Weights of a small GPT-style language model, trained from scratch on English Wikipedia: vocabulary 32768, 62.4M parameters.
MLP neurons of a small language model. Each row is named by its layer, matrix (gate and up: input weights; down: output weights) and neuron, and shows model dimensions 208-399. Each number is 128 + 32 x the weight over its row's rms, rounded and kept within 0 to 255. Numbers have three digits each. A neuron's up and down rows have the sign that makes its largest values positive.
Before each neuron's rows, "raises" lists the tokens whose logits its output raises most directly, leaving later layers aside.

raises: " above", " below", " table", "ly", " section"
L5.gate1398:083064118146130103151137103204129227153142169191188131124103117108163111085084078090121158116141153108154138170127122105080152137151169101094095126150097088106100107076099111163166042081073185188147172146170140073114147145099134116081170072137118120105166176186129101144152127146123136114086068096166101139086154058049130141129105131100136115079132140171117191120183123097131122122097085074108142121074157122110188102095082117151094138128127118160113148214117115123111144163166122130157063081092114122160112153081108155110177158098080119098083070085126117151112096130178114080
L5.up1398:123077125112106124101154134194136162095107127208157149124155120164111140115105110085124152072124121120106133168137124056090127145118180079107107180122090124114130118101069157139164064104183169128154162137160189104110167121094091141121178107095078166143133144194127121114174142175188157104116132133160077134065139029073120134106142136096119135113124112165097156168185084091120131141128039096121106121055191092146206162123125093116130091123102146183119140255124163101082116110169143107206055058131165099171063089040128154150115129117097137099118133048115105146152090121136141097
L5.down1398:207176128127142166111116107154123158110088121091101113158139117139159152144143163154134086169066177103074143127079173181085129152140135106124120231121078153127105105132127146103102093080143153125131133072097111083180124179143083131104144112095144092189047172163145130111149193144093145117111103103112152125094115107204091145102158072106130112129116125127099166184136154073116128153145147118141111141096171231098069115135105153107140126062136131133154098151118179051071106085155169106169133086127133115152091120061112138144083123165089179108150134134151065091089122080118153130

raises: " its", " been", " a", " the", " an"
L5.gate667:174112154115042139205133123151092124069134134126180159153148164141051134091144130163104149139189137101097142171088150125114142206121086112104136115159095133117143130102130112104102130039153117149114149061172149144115123098192142150152129138105145123154109136150067149159126188085171164115147142216132105141097194124119126144133118118115189141101149103095087101135138156140152143130092111137159210162184150156155107123091089159118153176091126078137133145136146040129174136187116140141092147091050149111112156128126096132078144171078107099131133078097147137117134134172179086130
L5.up667:134096153086077075147126110102143143078113163107120109165108150147060158100162106048130145164140123135170121128133092077091119144149159082127113121105092120101123108070180193117110106122163136214151198127139196078119165122159113133161127134147140157160119118124065152150131171100145093097139085226129141112113187081173182134124128122119182147115137160148088111121103113104150084140119095101166109119143154153218161120124102125123166071169088108133152164168116074180138135103058103141132131111077101146129181111133055050101138114103108094171117133083133149128147185111128122123
L5.down667:133102125148129118169105133061110068107136159114104129116142152120045123090164110156116171131069124114132155100131124156124167118103167118101157103124122147129105154114157109134113112111147129132136113109135056096155092049148174145141110153147136199150115156086114126186130119134105072161137105096177138144083109132171080117149160123070080122155134079142131116092130098145134084132147069081115119124157199120118120160118099126101067156186094098135153124134128161150139155163114129100098121117135144171172169113119108150138090113135139148110166142109131149188131120155105126135

raises: "ulate", "ify", " their", " the", " its"
L5.gate188:163219088166185105101116072136142128140113123127123136114115145192178143124130112144121111166160144109122142161114110046121091089108106103097119141104157148119136203081127101106077173169119156135153102115121084099125182051154167135167079137161120180142133130217094113092139070080113150120074159114079145126174128064118092112130132062111175138080165136138161192151113111045079167127085151138138105125139132104119095195136138131105126082152068184143151159087125140157164137111183105114148154082145152199102104124136133165179131110140123075127112170145150185107150122068142135159
L5.up188:178110105134129138149103146175136101103071131134086128115071140160120152091133054156132138116147170092101208178202115093131129094140108109163107141076151149071110175155144100156106162142097137137206101104159118112096104091066110114132152073086155133157092159135112193127142166116090115166082126084200063210139118100119132120116108151157155087124201127118120184155160122095140129145084152121146131155197191101204143134152133187105106108135106138161136148031183167142148203093137109174141081109200056156140141156166118088146134159110160070176142125141169154145068100110088130156
L5.down188:137144118119140110103113108144134121109135140129200061171091153154126173107124128169204178136067098127117134140096101119142061136101121094098090160095101086132145113101125099096114158154135141146149114082113169150090118088123127145148103133124062115096132063091105128159055129159154119134115148060144126091156031120078116111143138131114153090089074153156094143132144182095107116117141141081120108163138113129134163147166141091132147110108102154148171078125120112112100101082157161106149146162129165233144101117125152144179122088126099144056100167105088146141150121119190114097

raises: " Germany", " United", " Netherlands", " Italy", " Australia"
L5.gate512:084115180125139074156185114144169194135138111149119104049137100150117133110095084096135110178145179168213163128083122104163129137212157093138145078131123104094060125166068135092158092153114147127167080145137128116143134107146161123106138042151140136166152150138104157139112156115133127125145111126173082133138146122108103095164159137124090121138080147091084132145121111100167184166111102147134160178166133157098217136104080163171105163078115162097068133094089139192146148153095109124149113106119138190088122069123128143087213129109110113147142104176083106118095174097146134111
L5.up512:117103162144174158128150182124176209146103134189167132100171107132120125085150134115133159172154161164175137145121125101143115192185101126108164089106154139127089094157108135096156101102091105043154085145131184162122139055140098179102178021139112079141155133229147171155158142155088178123134095110104144153120191163121154095122081130104060157107095105081115090122168170157125145145162109087097143165149136143070181112055132154144091168117160073113094152083136153173156119153108138194173104128108163140097117130120160197145186116059081109128116115180068115079083159131085131206
L5.down512:129101106154128158159158112168206148167112082154155136143171156160104110061143186134135108118102133158128156126076125122126122102150125113163168182151143117173101118130134088123162083193119141165111094126095171157140178100104091105083155103141122168099162151157116151083136109129135178145202142158072135104147153101206166093086116150138105103155111123096117118138159086134125167171117158150150097132158119127095119119033055155135091119143116135075082146135173139110161116145085131124189155127100053117147124087112168093133147112104140120166169091151125107112069108094160096182

raises: " town", "ing", " of", " class", " with"
L5.gate253:135177100196148096182143116168147162114095142132162121206154145177134072075193107123130180162085146160080125158136179107096178127127121115102128077130142148149132188147161134086203198129099131158165110163109161115095161144127096106138139147068096100111141165137197145106112118115192126115130231092150164099124087105160180143146168098113156141190096130172097161112167123117194131121104191164104093152052106132158164130146116061161151179105168120097110171144132171093187163158137109127160123159128192131103147129110134183154111126118071149068080141126109098151115159077070079139
L5.up253:100126146158138143153150119130170155091123180142109152171170077153099134070137127133125129151136119179175133114107121140116140138163153119121136107092148125197126041121123112119178120129113132131179197122088128126083147158153156139136088138158128120115128105104159188139137118145089135148101158103143121157065115160133146152118181089165161156142094126135190081073143106126138144161157133146173092170152109147117123066155126124148099182115092113129104170127117102096065123098141089085167179142118081099119098127194112049090126136065095095135178150133097065158079110164110079144
L5.down253:169164087143092149159120114166099101118149158135131161151073128157118100116158139115165098081138091137142122136146145108111073107084122082163073096073188118143067109132180152086117174107117137038104109057120129093120121110098090160146103139103120115152140091149161109066084131044143139144101133084172115099085105114147116173140141121089140178154171090169112135129132157156179087096098137079126147116124118156109113131144131142067105140087132158090161067159104129103137199175136164158132164095112171108134209100113135109118144141125156180179100081124081105141116132097078138142

raises: "elled", "ized", " sent", "ated", " placed"
L5.gate1096:188069109120118107165070065122102156072112130136138092123094080084151069132139047150108090137187193086084109081123154143099115143147129190166159163199167134129135123146107213119114137112137194072144137178089093162116156105127097126155121148071138092149116109069072138100148097107139131131096146133174143102103155143089130139120110069130163131136091133147059116173086148166164137121086115100147125115096122107057115082096125186131140207070168094113164090083124142123114161156115127136113133135177087080130098096168165150166178136128151116100170055148175106116093149125168124203
L5.up1096:107075105135121177146107049106107157082106129120156091132195160070093122151126029154143065149187100117082122075129145153112126117133121183101099150180181144116129090136081187070116129160126209085077146135095117097103162075164163156126145100098128095155135120043090162100126087095132126109152147095185136107123169149153115085147117083113116102087108118135113129147110117118125114124124160146094143135087123128104093096126126180100137207028136098130164104094120141120148131142142109150176149139188094085119074133116167136125144125083147144076164077138160116138134157138119099208
L5.down1096:156099095120113097126131145102148136152064106067095057177176144160164148130128104134174105108232008105118137131153109099105127087162094162084156164145221135078090154137044132125101158121081190090149123175101154147080135086187140156142175082160126128120129148089101171097161107166115063110094134110139093130127127141107115057188114069118143111116079123127129117143101194116082150102106171100136124157141121124163170083081134136141168154040154146107126110101137168077126145124092168142109106127147091131130099144070154156086156105089167167139123143147169145122161135127175137180

raises: "able", "ible", "ited", "ged", "ences"
L5.gate1721:125168131066124165160142109126151178093108145167164189135134094113091093157075169109141089128136088152141138124131048116133148175091153160140145172093111178132117148126125106098182098134094064163178091152116091142090089050209095135192156221156148079085103140084131161132070069169159123083140188140155152135118176157176117103128136074113084130108059173176151175155132134157090090144118129134135206156187113118118179137113132130167139086097168126127070079187179125142158102137121168135120080081113099151132068112105170108170127151158122102121090152123144132135128211109113147191
L5.up1721:174122167096193104146174069149121142131125158083111120114152013134104128118149133107087106110121100108160175187166076096113086153185144124114095168153136105131148124105061104157107140095105072140159172117135072108084107130119099093153176135139150116073111168115090097131099102119094123062123099119121127093143149139154125084167124106090130134146126124128114143092142115104124077087103132144139118159168086044179133161167139131137113182112113091134123090110186126185174169156087077094141114113170034141167137148086079067169086155163136135142161134175143169148132147136079162193
L5.down1721:152072118110157122142117107143098104108135096075084089099105064100178147118141065103164107126165114117108199124140086149077114142174118121082142197161093079122135090116113108123059179126079134136139146057097100073043148097148117141082138133127125138121122130158220130150063108097081152092127109175151075170104145135102093145102115136058119087157104111148117174141120181119047081103154110079126117111121122090157112180140113126147162151134133175079099146132174099169151181081103109119159138120156171123134123158129145118147127140089203201111158092178134105200095146094101140153

raises: " they", " she", " he", " you", " it"
L5.gate457:106169077070104169112112197146112106124156113146125128150160138096115145100126111136163111143105158131134113124099133109094147104176104113138181081118083102147105054150141158145165165106150073145140095105111097140165154087100122079110137125143134135096162125078128137129138064106171089091130113132142159128162162160132117110125125074128112114126070137169158205150109124121122089132078133094112143088207117185140123137078114135143126141192081151107154134096112132135135169154156124094135167092134116118124156120140081103155096126130123093137111151172103087102136168085139110131
L5.up457:080145150034142144128158157112161150166168104133110088121083106095106187095089126136139112101144134169123106154118116151154156135140121146067144105152141193100151023085162124126113143104118125115125095091084097141175157104093098062109137102156174124122121174115109113145175097138120087124148122172077168181157150181109094194140103116166168124137032140162095103093122113112127124101035134113152093102154117177109140149108127140130121114222119081108138105072124096138194176104057177116094066085147134128112126142167162171163086145109149104114129164135123159157160140139115126170
L5.down457:098098091115157115063166165147074160167151151114101055110125180181159075103131094125171124119150202153165095071156142118132129074121115125141176042140054114133110134126136141129117118155141092139145113084160117120144159108089163072134150164132104141174150132117132157130131128083190095107106093124170107080137163174134125176190137127103140177095091111149153110150129125142136079142120061126122118110128078146113128119133123117120174187177104157129190123124158125147133196123146126148062159105133089154099187112162135105082130153103128088094102152163088070106157127165072172106

raises: "'", "’", "is", "un", "s"
L5.gate718:146165112098105108116184145174089138117109101121169119144090113146128144175105098179041118103054090069063084116109137084160200146108118112122116091099130166113107149085111143123130114150121151175144164183101115036061106135132092176114203125097133106134103136116215161098144137125120167168135158142133153118135156201165141132122123140132171113153109153066153119111144101147128145092181096090086134109126101129101113123130138125121178149103121090152155090139127144135115100163115099132107110139115104149162113129177174031088068124142120139139184064106178120124139098119155130138
L5.up718:116145103075124111125155133112148163073081087055114140105141066142099160051083098168132148077081176064105106130134091105136146123138118162088149109102176161101160096121146191100158109161151061094165145090112107105124148141076083125135083121110172115131083219061178147125167136102106131121158115172142074190100157126123109131116121111145082218120063108122116108063187105109118162127116167088145082115167133133097118126134037148131151173150086071109144144123122108193130171171118083166125093167136123117140130130130173119060156087096071108148144062094237063122142092116140106097
L5.down718:129142103166100149095117212129185104139091166137166126109146192150159100118187131129166136101143200101119172123095150112173107120129094140098106158113082141086156140113101180084124158156082178143169145117115133100093087049090189165133168137149181116141175082142101102110099089156096098137190113125096074136140086164135174109047166166129123186158127158097097171073133143160122116123070141099159105127121124189105118085176135111134189139150151091113062158139093093095139106072119133149083135142124118116134123137099188105096121095114143165116160136147137119170147150083134147119

raises: " he", " she", " they", " grew", " it"
L5.gate1389:190111113139128160116110108192120095114113122130082141061089071148132143167117122143099123176119172156112149162122108115092122105162132140159108117118086149181080146114102139134168148109138068108141139150173141129089100144213141108151169124150129132139108138118074180121155171158109114194184111080113153154129100128097149168130157092076117179123124110122169177166162169202133074111109103231159119193088137128153159140113142159209104161133107098163152129154125164156133166170085136127112097124133142116161112103109147140119121194176159127111159134167116138142139099122176163094
L5.up1389:073153119168149168060154097137115195147102149133108074109110135126122177156130177135160226139113154115137144111106120195113154120087158181142154108136122116122154141130111141169143096111131110128112113151132070142111124158131188112143157148112129109129116166101184118164099098093099184153108125195039139141109085091127097140142133097180127144062110116162162130186107095191125110140095116126152097167093129079159188129095100118112096072121109093136161097169176189083162149105146153102140114136149138115081140138106173120137119131120141123095122140160146145122177106145116102127
L5.down1389:136141098112135091105180109179142168100115124172187181104161128092130114115073094140078083144115119124143162151174128214156142088202051168154194086098077127185137135103061181174173132141160118162104141125164122103192134173078090138109133142170133174127099167127076136132139136105206123133149100128148150105077154115125138112166112131141107179134099087144110197128091108190118122136159150123168143144095115109157129124074124095148125171165157081161153146200114152178107130095142140110106096077159138102121086127175133114129162057138149102158107127106135117157178168113141105129

raises: "ify", " their", " themselves", " its", "ize"
L5.gate339:200158108066107106112094085102148130127116110122172116156139123129120104096111130130096131077123139110101116134064139118107109069089125139137109094150116096125136178084115106118158149175163085107103138111104098155142078098143129114139111085217166138157115162087090120103169132118162108143084164120092139101171099154161152066084127111081124136128077153130132139128126121158165087115163211110060134061147084078088144132151111140110127117132125149151113119160145141127064078118168141129156201114047128169157113157120091106123114111114141153142164162101202125086109156145132139095
L5.up339:134104087101113112082164096142131092186129166133078179088128138135128133117115137080176091092119093119133158130109153159100111059149122150117083182120157118115107099107165135102090100143122126149112154154108134114106145166127121163089086066110142117117145115159165092115107056159138153099125159109087076137132090183110141135157105139099117126173136125075101149138093142103138130160096128104100094207229125121198099058149100087159076127127155131130140183114111121108177163190174133160161081136137144177149128140127126069124098130125093130126150127120107141149140098172096114108
L5.down339:111115152157156208147134168130127128169223178155126059156072141099169135094149102170169111185144191152179181110107113143105139135081130139140130158100117147115174131128137160089048137124109133141115158142125139098127127100152197134113146162088138138122114101131084121100047110122140143076148161037120108088179117117138126139178166115103131077089165124179119136104137169141102155100150143118130098193105160159130152203174107151148166103151138144132119172113124122136121147163117139090116144088158084183086131090151147171158077132121143120102112152097073149180168128094127089101

raises: " history", " my", " years", "vel", " life"
L5.gate75:153117121086149154152172140188143133184086097139138133180092130150158093160148176054142097149116146136116097208149124166154111073137107089150116135167154127146144187130078062137136111106184084067125102148156131101104173095113146144143183104122095135167116116129146092159140144113132108073113174093165109108118163136167160174131080063135142151123174131129165141170139094137102157107133117181158086233114100064173129092111152138115126114121108091157099162106146150147126112113117128100143161125097133122143091132138135142115150074187152101143105106087125114137112191094165120161
L5.up75:124120169068130126130169119093139165117144101102138094130075095129143103145143077078108087062164107123078129127157118107151081114171099100156154125133170097115111157147103141118164105117171065130108082217115185141160150136103219134187177130116154118169126141135129097113155179090161127082127137130148133100140151136156130155152182114180209151120082088112155161117139162130094134077134126146096131185126098128133220102093135151151206085155079083163098141153141161152139119109108105107161126114130144134140123133160095184068113154096205132066104126126135100149101197113153097166
L5.down75:107117119156128178086121163104136132220057103114124127121080128091133095184163144116163083083153152101083145065110131084078108105164113096140157154151085169143142156060074171119133151143106110127156146151143153166165085153150167119103112194187082132140145123118117139116226146110072103101126117109117109094113128132164087114118142056102217135132149123133091128128159153126131145067108153174167134142165140099120077115127156140125125098091119117148109178137082136107160152108153149111082119136119111053085103090140138079121142080122198080131135145132141087170106133107115162127

raises: " being", " whom", " which", " having", " whose"
L5.gate1206:122106140152095093147097078163123115150136100115144188084156090178144123185083115106136107125105113178067160152159074157171184100173129118135157177096165117109172117133175137123183158195102112101143105151116155151129185141091157195148105070119199137114106120139179126146156079186131176139078154141143187156089136131140097068103147094136116110080064120094150146169096137064137127134085115074078102148119140080097092149104157121150122141176153112140068117110154123183119122174171141149158154104160143177139160114156149150132109104153103108122083171080146131146119157144149134150
L5.up1206:138095140148114113160095152139116160129064084153137197094150101122107125137123110118104174121128113153080125113158108131134189102214157102179092195073138072109131119119192127143189145139186170154137092138160145199139158125158156117155070144092223126112088115174140080123178123175063099059118186157190155084087151110082185107100169129160081084210129116128168119141155185076106106132107152133110076150132113092151166164095173105136115136206100149102086148111107088173123092169208174131158150119150171119127136119159173198122168076175161109118123075132148083194144141071135159140
L5.down1206:102097117075105137109129075136103117075125113072117147112104151150099067162115109089121148150126140159086179165146102156098148055140114115149154173126142076158102114127126140137173135114172098125166069112106095123172174151142099179127143120091154147116126122132124120133105124122155158154138144143092121153120117221136092110137114152150121109086100170139121105099108155104144092150138109071113149146148115097103116122118122163138078119174122120124095173109153150223092086207111149131125160167127185152148155120136117106098151132132074143140113153099096124156121154137102189054

raises: " they", " she", " he", " there", " that"
L5.gate812:135121093185095153185123096162112187143133143137121115114084068165194129134086064094106185110080146115135145088124156154110152112038135143108186121162120160138163141134121117210096116170118132162122132133167109110124121132089084158130065166119163124161085130171096122088125126128153134101143106113124087162201102140147075074208072087149095081119059130178160087124180138084169159131182109158094095150141078098120144198147170091148105200120119139140148132126141180139101119171089152182200128069164119196108108153144127187121150148166139160102137142121106102129132157139154106115
L5.up812:191102084148135126134162098153124150130118149121060119119131097094147148188142102063077154077131198146154113107102124117100182121125159111119170118140115156120149143129171162184110109122146157122096194152131070172110137092105087149103136126120166162148119123157146126130123091077112150092159073176100098140161136137089135115119107084167077090072117182169071125128136155113161130140163071128081128054111142077145205171107183102116062141179183109122089134070187141157096150144143156166176119145128112165147112135113120128165156147114145194132123146120115138092120119187171125120
L5.down812:168113090122099044073118148112099170116103170112095140124161126117122144159135071079158108151128031122161199101136106096161183123195142137172148150128047064100128171131166159175087162111130122179159094124102112049143159143151139195108125159152158202106077143143111158123074136138122159138122091195109112117142147184141143142135096132083128158156093038171115141084106132136168064115089149088101125141132141105115126159147164134111075219151088100178138106169119171182138161141093119137095157063140128178122170114153187104080125122194090128091142181072130125156190102130139178167

raises: " the", " their", " a", " an", " its"
L5.gate1052:139115133131070146188151168142158075097134148167184115127158144177094139127133103125111165196084195137110111107118104137136178118155152122157115076135087118106108111135061125149144137069117101094146085153128138118064162138176126125093118121101070141105171107166140087144136131104212131081123159122098076142144146090169027181108138133088158157140128138106155175150128093126132098169175124137168133084151097156137107214187127142141132111173121116119175154150102155179100163073103180145105114124095138118084134153157191123125140120108111132081123161119132144176079132166109101175
L5.up1052:096122099112114119140144130177138126146144123120155108142143147136125113137136144094149149158073176109113116135120101140122099159113125172193085164171139069161149143116114143167138084153159126063126070149164082155153131096175093153112149128088100173142141142104125071081118097129125124157162099086106174168065111141116123070076101154105128130140161086153121152152143051123122174086103068136110145102135149159070091112130119137198145101105089084144098133098034092172148149121136077138144159146109203194128146102106139136083132187122128124145086127129105119084123089134123091147
L5.down1052:122090106169147112129141162163086060113108126148127094084062119098115066060140100131088190102089203065139224140149104128096111114128121150131148144098150148116156195150193137071095152110185107129161114118134120147154088105102107130108167112096148104159092162116082112169092090173109105124155160054142101167164108191141107144145128147134071064070138148160160174099144066087147098132173085131098114137109147156185150134159177133160108130182125142132108125112094177195097118084131093124134068104149115179100200069115161114137150141190108155137135120092084127138128153098160192145

raises: " law", " Act", " Law", " Constitution", " laws"
L5.gate611:148114119185182123082071134181113169053175133096161114073105121158109177130114129123097111135158119151127111114076131115180086139158131217146107145084090133090182057098119077126159118120181171153162077118142104083118176090134103120099074152120152109103179136163177145091136083111128155070081051077077144179109182138099028113097147130118093167071146112112059102116083120141063094170118133083114140120129155136089122155164124124121064111039150084128077125210094157117157112104098176139169120135077155114157119102150131061176185072174110124163091131136137179117150114149164184083
L5.up611:184125072102160159092125131173107186121159140114090117123175112115083133145129168103126095073160131093152127130089158148129134118049140147064140133084111119083159089076084117111182170157135152117126092114162124109100131092120123140142091132089172130121124137168157145185137104108141145064113046067094112113082156180112062121112195107054069144149138101149115097107085107130096103130086115102127092096081160146104166137140141122181106058067127094185113136211130136125118089081140171144135099121140102168132209120157151119133179123118128106153060105072121160108143122143150182074
L5.down611:169130099142149119116047129167086163072108116102067138158092065112087092136122099142154096109109069176138114092133150142108102158146172120115082149154137172135112082098126062179161129132142117045101092110181123152094121113153157136146126127168184183131095132182107135201155116067166174101123113142177112110099133047116078110100167122131158119157099148141123064135118129118113133159167102054156137132037136155108210162155091136105094074100157079207138191174166140126075104124124172118110156127124131161148125171109132125127142093104132110110126149081152098069160172156139150087

raises: "D", "IT", "As", "V", "T"
L5.gate984:171101113197112121134127131087185146137155111118113156114065133118099144129113102137125120091158117128129122146144102172159108135144104078157061095165105071106155125120092099125096169167115161120177170118153084103131107134125087131159183102135055053111155117156117124176159151094143196157208116138134178069115117107181106128231162124135133138116143136073096147115090104112169118159105108156159100105111101144110113145152145071143122168211179085172156104107153144130092098181127114107163129088096197154135135093098102153157124162124174141164097142103101132110147124119179115106
L5.up984:151141187073126187151147138127129159102113159109148161070090174128076115106094117153147078098198100109082146196159146149138119117092112119144141106094161146179132085144096167154149138175092117110127190126112083120197122172165146093133140116154107088140173142174091118169145115127110161189122129150098149126192102148129136186203154167170143115100116154165130117133178131148129067142131126153127127081160085172094098126213205116155080139079147097126115109153120147163181136123149143146135132089114179166123159121081112140184072192124101096155157149086114123129048109125149132180
L5.down984:150088097103144118058129152115091169131174137044105106180166073153108098149128119105076098136185136109189118093127176152091149208071148080129069091109075145152119143115095093139104106173146146072084173146117159181121104120124087179141158109068089105098134122145095143105149150126167082197106119122157053132143084108154170086127139080106115113142126121120128112115127114068129095146095045143152120125078162141090100094143136084206164127137149122183100093154156159105132134092121122120149113175161052149096110169154118103183087112126080173092083113134108162104116105095088075123

raises: " these", "ify", " the", " them", " this"
L5.gate77:129168063137169119158125160161081145149204167159115187173088095116093140132130122129124140121143206125105158103132124126132125074131125096131128148096123156147115096137092089090157163142110119160122121126159121150127098063117172157091155117117135133123098155136148067132136083071180133110196145065137049066126082110078113132164137154131118116180144139110062147133209129157095083134154142155138105207117169091161138172199107149084120090130143145124100224163148156126128163115192166101133096125096201131161116101136158122175145125099089070102176170118159128153124166137139120098
L5.up77:141164103123101168173116131157119120112089076170133110142092089129143099086104114202112149180140128082129096115128130139140124151140130119130085120100082128081163173077141135078066176113147162128109124197112103141172085092187119093130169186157146110135103104127168148127077162209155086123091178054128188128108058153137141110105120084124150114079202094124140085143123096090167092124154108124130140220150116104096139157131170167112109078097071111138140105118119118081162189105124096134135164080140132195123181097141110149114150138127143183159188124057158136143094112111159115180
L5.down77:140119107101098182132148148124122115135136142137187064145092092145118066114156123168150194160125142131132115118142127124095151118118129145113112080099132162141143118068127135063074148149114105133201158124138133101135135088143129058160124121138134121118154115156113112112064100175169066132117215058139134116146094114103162093135151157142165110105163170157126122109153121077145093099139166094146108118127162108120182160162123147131107161142130120157175093109129105107132173113173124130127139128125088125113168077149123149144152135118159157081135090111117138150097121132093122074

raises: " Philippines", " Netherlands", " future", " United", " months"
L5.gate1065:098128117153088147116166167133196197170108092112072100080100099212185172130151116110155088101070232136145167142136150101079112112130163108090156129157154096110090152155088084105195100172123118134160106142134066136082155161103092112161127127178101133135088162127138152118140141102116154118127111202138125150148116121108134187101070052156141118117207097148058143151076124149166085118110186107144129160124150105108114191162115092104114153080108190155179073134092136184110135120094119137159145123101074141137131104126107190085170134137079130130053111151116120143122145157206099134
L5.up1065:091119161115075168108131129116114122140119153097134130154128141125136145128119141120138119195061128146187119186134091144062106112119138104054100141108183106068146068137101044136099152105078098098116132120112103138046143081162097100144175133117148160069109099192125126141155125134106118090127129100164192126156118108098104086132174136149130069141129141101093112160091134117106160127102154112115129130119128116078176187176195093061122113057092187179153107115110097147069124122119146104133177135116091113107118131102113121046149121099107122108133176121186113121077144117104113124
L5.down1065:053162069149133178133065112140162145187100079180127101109138079152140165174151109093137114000076242132154095122130153096135111065113134181066082137137131116116170154179130146126056170113093181166103099166159134121124188125149103108101141119145181057161164134195114124072083109147134067139101104061155150167184102142150125130126166101031136113117124086110114090089141091183091095197102109127124125131120104099139087152151119159131094132141135090084138159139107146072141105067113187138120177091095118105109164121167196143089126158094124173107173133123091159125130160156106167099

raises: " density", " length", " diversity", " reach", " size"
L5.gate5:072101156094138127102154116174043205086130124149144157107139153172033070099093091107147106130080076156141126143115129062117107149140123135117156118125141133119125110150178119141093124119133100102155097111116144204094108096135102089158103136148125167126154149159087131052164125155119080160104086144175125105174133107125117132091115140129159162121120101150122087201114137124146161122061190089123142152095146169089143119136143093072175055170147148145138148134095178167106103104102131172080173132119140125152121174124093138100160065142133115185101138087151073108149113138107161153
L5.up5:098085132075097134121097093158095144100167084144116113149075109220085120115136174140136124108100096116152165130122090136124075205126132105115136095122156094107081133101167142150089122152119077078124061117158135150120148148165136121097139171167115176120155113176141129053156144127134110088167130141157136105137138134174132186104122102112173137080147102120138144093190096156131209127139170098135155128132177105147151107188137097114181068142035155101124177101059149183131095109098099130112141094068148167114112161123159123120138119170161200177092145114148093132103191155107126166
L5.down5:134125127152130185089154144111090060112107122145103116065122108152134131136152163124202117142158091118147141149116157107151101106145139152153153126127140124084094151173086150077106043116167148162094147076128134164145114094185068156134133060152106181138204139184075161112128175138156129132115110142106105113143129167090134169116117127103207151082139128178093134141124133140171127101124194128066160121168082171118120065157133104190144078079172120148157142164073116163101143137087126164081119106149091082063134097134100136148152103094122121125139119125110110178114153113117148095

raises: " only", " less", "ions", " just", "ar"
L5.gate1731:155098131125147139116130161126108156112116124098130132146062143106127174132104068137138110102090158174190184095123128159117093174106124129131137100073174111138179055151171112153118130114081122131120117157109068103085131176104116069148140115153092122110100031154164117131154097126116165212146126148097177109146111188180121038133174165130122181157117164159225075161125142097135144143199131151141090117131119099094185116107138157096147122182131131098152134099143169105140117145103095095141180179142109138098138128147153169128105085128170128154197170137142149105101138135134199135
L5.up1731:078126134164145122162084206115132099150182101122149132130144159117169166157152138144167143112073113089189113061128109086144134170138083164121169117093082211160101085137174097191153105138097114137157130062157062132135192158138127084149127140140118113138140129096104093131126117104074176124173106125187115156121151171165163050131174142153089112186102126183091130114111059096191130117168111157133096155141153123144100146103121140088144213152133123182132087147128108103218113130085162128126134141140079178141094136136111135158145079162168087158112104119122109118118136175160203177
L5.down1731:037115133124147046126119101145122147185121108144032122096129206194119163124117118168101161087100193103162102114153145184092140126146136054118128174116157156113101090132159128110142171072146123161141116139172117135176156076124104156156139186141144087136163131148141114170105048171100145141144059113101138150169141162189089085097114159068089120091130123136136140110166103122179157164140140171117074117110140083109118099122195141123119168176128129056105155091143138109145057116192135112124106163121126104177092170093175150100129109109138138086139173172081143159111137152142169118

raises: " it", " him", " them", " there", " these"
L5.gate591:111197166093123184122164196128171129153064152132145085108159133079130126108190077106076146164117100118129142119171112201113112191127185153110065133076136133099114139142119148108216194118161118136113150116090170145166085137140112091113115185169206089108047179120124102142123148119116132155138093149098090099117138154127127131153147131119127197138143101131121165134172163142119138117088113115172152111143094103098087091198123186134086124185147112089124143104142141158142127144174099093170154087165149107107183162133133078190129155134144126155096144104116073119137129141133099117
L5.up591:084175112161192192126109163124151152086118110112195089103112150149107094103195093116135114110160189128114137109085098157157073149102167145111123142123087120141091122150099143085106140135096156145117141127140126137175120092194171095138134107155184160139113191159186127137074108118151107177122142104082068091142150134105167125163150118112119123171179174137124125119122125158102154106085093133103139117136169108122117132110148202143052103183098115112135125134138109109138134156158112147060129074134169130122151142171172054121138126157153139113144120140148160096123168121108083116
L5.down591:166112120076138089180145162156112125162144133110127140135110172121123110146070130059141105117094152182063170074153110119104099061137187098096094149137112086145084122139145127109128141163162164126143139137126126137117191115052141099114108131162121177164141134098149145068125183142145132121089127068134089128184121117120158127144141071161078142154082151092126106139128134066107149121119079088130071184112101116130157082140104142065136089128124120125174151129146141131150104164110120130140174133085121159126160128137123165113141067175123144117149144130133125147133069137140129097